{
  "n_layer": 16,
  "d_model": 768,
  "n_head": 8,
  "n_kv_head": 2,
  "head_dim": 96,
  "d_mlp": 1792,
  "vocab_size": 9389,
  "activation": "swiglu",
  "norm": "rmsnorm",
  "norm_place": "pre",
  "norm_eps": 1e-06,
  "positions": "rope",
  "rope_base": 10000.0,
  "rope_fraction": 1.0,
  "qk_norm": true,
  "attn_scale": 0.121,
  "bias": "none",
  "tie_embeddings": false,
  "parallel_block": false,
  "init": "normal",
  "init_std_qkv": 0.0317,
  "init_std_o": 0.0,
  "init_std_up": 0.0317,
  "init_std_down": 0.0,
  "optimizer": "adamw",
  "lr": 0.000535,
  "beta1": 0.9,
  "beta2": 0.99,
  "weight_decay": 0.0,
  "lr_head": 0.0121,
  "grad_clip": 1.0,
  "warmup_steps": 332,
  "schedule": "wsd",
  "decay_fraction": 0.797,
  "decay_shape": "linear",
  "final_lr_fraction": 0.0,
  "batch_tokens": [32768, 65536, 98304],
  "seq_len": 2048,
  "doc_mask": false,
  "train_tokens": 775400000,
  "steps": 12117,
  "dataset": "wikipedia_en"
}
MLP neurons of a small language model. Each row is named by its layer, matrix (gate and up: input weights; down: output weights) and neuron, and shows model dimensions 480-735. Each number is 128 + 24 x the weight over its row's rms, rounded and kept within 0 to 255. Numbers have three digits each. A neuron's up and down rows have the sign that makes its largest values positive.
After each neuron's rows, "fires on" lists the tokens most often at its 100 highest values on Wikipedia text that the model never trained on. A number after a token or word is its count.

L6.gate61:119067131154114111133098148138118090130118115119154105110110143135168145113138111118135125133123137108133124152120119130122170142128112132111167138096138144090086133097089124187130143139109104086117117121071133148107080172163133110109105135157157184107124145088129132144158129110144124129144135121147164133123094132055160101118172129158121117098140101087091146135148111113121182153084127135186100120109126089109128124053130116134163129115136129114137111087149117110134148120112149100097146154131110094127138117124092107100145119138154105146153109122116094105103132129100192124129142111140104131084121116131108130084125141119147123133089136168140134177117125117128144146119128117152127121109093127157115092145107125131120122169132166140084094110105121141115104137131172
L6.up61:154109138129125110162148095091136118073104152101116136124136116146103137147155117103145116108109146116137148159151111137090143147146091122129149127118158159077157112099158109146135145158105140098089131126125120110102134103144138098118109098148114121143108137109161111145150175129106165129106162113158139145123155159095127101150147167146090123144100099136129162085110163142117057098107117143146135057105131146130101111097129121141135159136165095088165117116140138095082177073115150112116161113115102140113160154124126085133149153118134102160122140087135103106103135072192115122141108177169121132156147089103133145129141140139135101133142134112132131178127135154097109116094154133159144133123127091139102132170109150150137151131116116160135116130133150137159124147083146
L6.down61:141193128164171140126134135087119163121169116145090149117138150115131146119097149121142142087126161117159144129100107106136148176107112115120073131101111131133114105153114128127183085119125141164086151174120122127121123147118141187127105123129115127123124137118111118130107103136134125159133104104123152118155169147141165144098138119144142111136130135127139132124135128120156083161120145149149144122117104172140135132139136140106075156150113097155139115133126117090164146114101114129145137132081105112123123152127151147155124112123146161171120089080146119138139130088152094149129089133153130134117147133132132131132161148094089096093112113115115115117114110125084094132146121131116103134121128144151147136157136145143108104106136197141084127133153147159102103134144148
fires on: " which" 51, "ats" 21, "rew" 7

L13.gate713:099100131128130134108139173118116120144159114101124102080109130155163100195140180120159132140121162140155094111115129148168150082156142139146144123133128149175091098143107127149076092117113151143128090120117146110122103136124154119086136124127141117104176091111137120112158147125138139173097091111100102102103124117147154126106123146144121117075150104163113138153099130115123142142124104128128156123124090153105140124107122103142132158090156163124112157133088127114139143108097153112075110152132119141102139118081102106140118089140111129172097103086105145105140149179120123097106139122106176107121101159154118101152115123183155162142100136127151116144120126115140106145134145129128172084105102131133121131178105116177150115171129117114138105147117170131139113106107162
L13.up713:135125154109118113146106105115124190158090156145177176141128150152143123109104159143181144122113125179164144115119102165083129136114111127097150102142141168132118150113102125103145136122162122120125125116139136124131093160104168120106123103170139121140112127133155165135135123115168112133106153119078123120113115126147145118122136146184143119131137143139125127103134116147127119142123162202095149116108146133137126100145132161087180122103075098158111174133118148103110158139153087161150147134139133119155091125122098144136164162092125173156174115136102144113104128136145174109086151136152134136123176103146166073150124146130112100097130139108105117114114149142145156112083102145096140134106148128138130094125163162112113127125152134109161174109065122149095130167110161
L13.down713:118122145131086150110112086112105141134132118146110146112122150157139157103135130142148118113128109150195120121152131101149125132162122140132111141173054183118109152129149129110120127109149121109125152142147095142119103121108125134112115112113148166136160106128162133130138130110153065121146111102107140123146136081152204103124134124106144118124137072134123103130172079115120162130117122138104121095141120146160156158142096135112153098106131109114149120157119123119134142144135127088110143159125127149135128127138097164105158103137141159112103103118113183148175113135160128079127096125109116131090142148134118115115139144129144118116135139094130147131133157116147108109124145081173118132109133130126146095132111148116098120107116151094152143114112139132137147149094112
fires on: " |" 50, ":" 16, "|" 14, " a" 4

L6.gate637:128121110109141131115099128127158125164134082106136102120130127123172117124133077175085088104068114123141117134109175124104133089080151161093136140126145101126142142105117100150085122121112145141109148101096155120181115124145152104112107123130122107110153139114133148147117187105117142134139101144103125095121144149142162094134122108162154103117108167107093117119140163145147104136124153120117152117131155132153129143105104140189131138103119142129138100090121111119130080114124110103129159135137102173143096114138101152135086081126129128129120108096121083159109166098113130172138169086132124118094122167160117123119113123124134117137123115097107165135076142131190092129092123120153106132181067075131141125106112146152154131129162115106133125143144155159121119120110088
L6.up637:107111131140112105138147107076155118135130139154132126093143133177165099106159139110144100151124107163169133124126144182163101122134111147115141143156106144151088123093122106138137141156154182138147136137122076105139149109140158054183088122115161113133155190148155133191147137112158125108112168101100132136085147117115099068121102126165143129128147155096097139137135119147150128094179113135117141084119110124179183165143121121125099152108125116134159150138138115121134116125121136076170160160118094132117119134137156132147166117075131098115132095116144131127136152131145116131128157053177125135163139150130130139177135143177112128144159167068114137139085114118150168160139155136123078085120136123102167093133099142150154107155170107126139152169122140122121125107122118
L6.down637:154149121155086138121131158125090135081155125140148081127137138149113156141092138111145156143125122149124105156140089137143147159122115098130106107144088153144109153130122129131124097113088116094140122130163090107161148118129112104155133095151138164136122168142163115146138097159149114132092159071126121165140148080152141115150077110130163173127113109147121119094155137099111145157153106146135105144129121117139172127151130086126131113126136115148152170151114145143112132100139113130132126124087119102130131120107148147116171136083159115142095108165158117119135092166115112153129118123122111103140077096142101152155167125163124115132124146092111150101155105123117117151144100108146112106115143166107167102153107139108121117160107140120169152118156119117139147124130111
fires on: ":" 41, "–" 14, "8" 8, " |" 7, "4" 5

L6.gate411:129141114114140103125083160148117122126119134104173129079095111171153088112153157142122169135110144147119126151108142147094113126140126131119135080139148110129145145140153181170131108126128179119150155142133126119139077124118141126117127158132125140156131145128127132100130164184095162100141132132161098157116147178131116128107146128110129084140114129134128131147079118116150108079098110171161131130099119124108103118097154085073128154096176125118109129114080128096109155105130109129080096158128153111101094073147095133098092136120174159169148105125103131147113153145093156125132150123166112104122143115150109139071090111123100117162142129134098054143104111164112152117074129161136178089124171133143131146142096127150130138081119113124144111153106125164101127156124103
L6.up411:128152143101139126129183124170105161140152105123083183136127076127112144114096131124134086092096107167126159112169118117112099129135106117115126147091140155112141108104105141133155125139134128149085119182144093148143102168154108187149128058134169129102139110141091161086168148113100121129142119126111132125108140104085121124088123151153093167133127115110120096135147137130139135140104141153177111172115099169151137160156102161148113175121157114162099137209106121152128149158144090145162103102095132132112148100125155089103145139110162123130145139089091173133128148052146134138121086149129113133081113136135121115146172120113134097165122090097121132134119166124113100128123160111138131177126128105140071127138161150126117098102169129149136110141146116119155145141164116
L6.down411:143138136083115127128162111144114118132146113136105179122116089133083163115101140136154089084122109176127144129183146107120116129156105137100125133114140133113150123109096136139116160147136126136101100155105110156130099173151114162134140082137158136113116133110121155110148137125099086128137107125115179105102148101109134131084121138166117161111114141111109134140128146124145143129084168124152092162107085161151139169135099148130147199108138096164118119186097103118180109146124097122147110118110132106111112131092162090116151124146160145125167132102089147144105145068153155128130097156127124114072144148129146133120144140116124110137114107062156139126111138135113113140121146099119143170152138103122127116146135155152132116100177133140139139138152112129155144116175132
fires on: " that" 65, " which" 25, " who" 9

L6.gate1260:100117117122142122103121142152140129117132142166116143138110123095132145112172153124146116108111105146093095175149081141118114157111190111129144119116137077117143093086138110140139126148123146132118150132130092121113105116135143146164123167132131145104183128121109072147155126111143130129134158114182166130134128160119110141112091127140092119137109102122085138125156130101186136106129116181184134126123111142070140122115138155130149132124135155115121175133121104164141125132085133092081133107136092159142127175174104136149128109187156141122158069125152103113150152075140131118110174136101127090131102071111129104093099073101140116130129128133094127160113180146172118137077133124119149093159159132126094119081124183169135129131161167130159133144129134148170154114147153
L6.up1260:113126131093103141150155100136139112173109144104105111179119100137143126137120109079156081123121144141124084125127107163171111137168140133145152144125098114135137127139180090125141128112107145117116146189114119112147143114120171118142171167126118117155159163118165127145162124102117116149151147114125120118138098136127167141119116154153093147139114125127087120094121143125137130099122116166176127108171177126097090150113109115126146096167136168117159134163132116175111149154137146110097141103141067112193126136125139119123086144127128167110138078150120113093153128082168101078106161104129149114132199059113145088118130115094118123121153115124123157118126159105137110130112183164086161162155104127113141096125140146135156139175142131121120136119100148123154144129105121
L6.down1260:113125137136091118134149133096060156163110136133149138134107106137146136156166138124153203161106167126120154113119097128131127104119108127131092160161147141134110172151140100127127136078142107169118085142110193130176158125091136116125103140108096065162097183133129156131118077110100120128147131138093066143140146080142115095148093147103164137112156145152146108132071124161088143176135131086116135164141135143161120181155125124114127124145154135171170057134099132134150124122136116124144156148138122123168152091112154172137145130092119124124080149125102154158068139138119126141143103121136108130112129110138137094150146156133109112125127112125144121143162128128080122098142131114142124168136070120120137097171131113071182087128115144127128147127140141136106122119090105
fires on: " family" 16, "." 13, " of" 10, "ats" 9, "ence" 9, "isk" 6

L6.gate902:129099116142138122084110119147122130111128128102170161081126129122105096124108141135126117161079139134153159113147105124097131175114134151095122133113116138090131075146142151143116141103118159100137127123133154144103111115120123114129138132152169163197111091109095116116136171111145160144111153114184119162157095101122149136152157144093118087116109151144132136187120117126124101128108152130138124130114100156074121102123166090103129097084078163117098119136134150108118095109134111114114158145130121131124107135153109113110108099160110103138073108117114099135119117199134121139108148111118123131157125189142157122088092108109095107070148127169127152106120125123167145118181095129190131109102146125122127096139142119128074147175141141122120156138103142153102109151137151
L6.up902:171127089126152121098098096128168142157121143140127184116118135086086048122103122111158137151144106098106176134134146082124131136143101151118131092096135188061152136087116137187124159158145127117135147119105150139113156116164161114121115097173114131180096123116125131127159130137141123132149127095178146159151124139142109168152184142166111083165138159164149165152153118133132072126075170115161151143151111159120098115164139122114160099115089091145144143116126137154123139130103122131153147109134093099146174143161116115143089099112138131140129142132106115153148085173124142109119148125175129165163152126142122135103105107139081098105159105155167110161130144139114135117130116103143157112133129111121099130134173113152108144151132128077144136132161123105107131175145146
L6.down902:195143124135161139123149177118118099159148139167076169168145116122103122174097123102180171138148100119097134122103097110094169088154112113128167128096161167176147151078148111142147124153173119127115151116110123135145145086138155157137128102113128120113095155146164119144163113126130082126153112118132140165129133166160111158125153124145136138156136139114124155142132114142130104124095136147145139123131133116131119126144123141112144118135146091135231139155096130173129154147081113145140142114113090110142141095105132137119103156150105130136194138173145132129166140134115104129147141141154113162152154090135107164136137165123122135131127091123105120162111134124126109122093107140076120139152116119107125116125147105134146148109158135107115128087175099094083130140119126
fires on: " while" 21, " which" 21, " and" 18, " where" 12, " who" 5

L6.gate1031:112113129132150128107143097161136131168080148155138120113110111104119123111119073120119096130077085114180115143191082097160134134122088110109114121084150119123146152063150125140112123118117106116095165133147089167125127099151113128128143138127139123148107102122107131182116174082128144141130087082189138101131167140109133168110097147144085103159124164146117115155118114178137139143145143166148133090087158078156099121114141153102116131124111129163141120095140147137143143122154098088125090128084123143172131090150144134142161106149138129156126179124155116148109100118158135163128122115127199094107142126155119129106108121124117131096092140125114144066118130116103134135071111139127106160103104140159118116153129124129126133150158113076125142104143102167144128123172132
L6.up1031:119160160118179112100135126159151160123097131144176131134118174101146154123108128134090151109135122133113147113119122173091077139140208136130102112181125129155138103150121121070164115143092095125150123127141155111122130121130128133140118115124123131148138149128159101113114119155157132114126125139145143139142153114132099133117131127132132119141143098101141146144135156139128150128075136111110111095112132112128097105138161088109122117142135124111158110147064103141137172149118125133160138141161146129134107151143162150129112113180149111165133124157138158147138140089158129120156140087123120109116125119115075169126128129139113119164121151203152098167140138153115158141132158139145101116092147133113122122162123099157140116116082096125129117146143132105140099129087101
L6.down1031:124117075136110079112132118170170117175131127161150108112182127078108113076122072139155119116153115133141143108106125138105152090137122101164090146134180078113116165165103115082137129140132128150141145126125105097159128141111143115133142144152148160109106135127123118132073128131150129133145134087137162100117176101100127158104121100156104121122094120117103138119114151106135121129145131116083148107106169128136123144139160145144119141139095139115158104126111122136124098113124156098129137129148155105161138156171161159143138098141121090138153150181134109149132141106130118079124113106133149115123156155125129107130118104075107116147113116175152138124124101169140138140124111138113088113083119121158138126144168097175138128151089134167072116120093119118161114123117111
fires on: " as" 34, "As" 15, "Early" 7, " females" 7, "as" 7, " Early" 4

L6.gate1089:117115136078139099100087136133122118146103099120113113070137141109137134125146088120124116118086139121091117167132106137131086141109151147117128137093124113134094146056132125160137157107153121114166131131085148144117128125126120122118151083181129122142133136141129122102136102142129116131136154115155103150175106189155124145145112122105159111138103119121130102125136105126131109161087132138140106165137132142103126148124178077129150136151100132150129103136116150121172154146141103102138099116140129115139176129152162119144137118128157144165156185123101131136110148145132165126154156076070099080144131117160147172141149113122127115101156129149127144126154098156142157162131103109175150120111161146134117102099116140120168084115135116116117123140123138136151110119162118
L6.up1089:150146143153145127141135102105133099133142125074112132114133115094122191118103119135147117127123156127077133123116104111135082137136083176104127105086113178122168127094159107160124150132092140096160142145119104174169155148151080083135140131139118142169150148135152132144151106139132128161138116101141156177148139172109125111124103136111131116114198114113162165110139165119139141122142115129143169115118130159156098133135123103142096118129104126124145106103149070116129175143062110105132155164109136151161120104126113103104142097111108163119157156129118131140164123160133133144110161099143127143096122080171160085133108151139162094071137116124124116142093101132112141148125136124121100131137106047119111150107134124133142142128088092124123114156164174159101119072123143
L6.down1089:148107158151161164153127153082132149115101083141160166143135117104113159143098185103140139113155116122135125126079091093091113120099097135125149085101096147106201140141126118135121133150147184092125170120136175138129157136138149086122138136109092154145142121097123135133137130135131098137155118108159122120121123124108138153118142138143108143126158134161163121085083115114137133150098143170153137061130123105117139135146108130069120135132134095134165113115119077113130107128110107140140079157106142154144124123114118143112157123188107174133145115116120135126160119112083128142143137126137121156105154123129100155150101160123124065118102130126059117102088142136132121134160143136133106135159115115114138131093135104194160146122110095099068112124129129132129135134091123
fires on: " which" 40, " most" 5, " whom" 4, " of" 4, " according" 4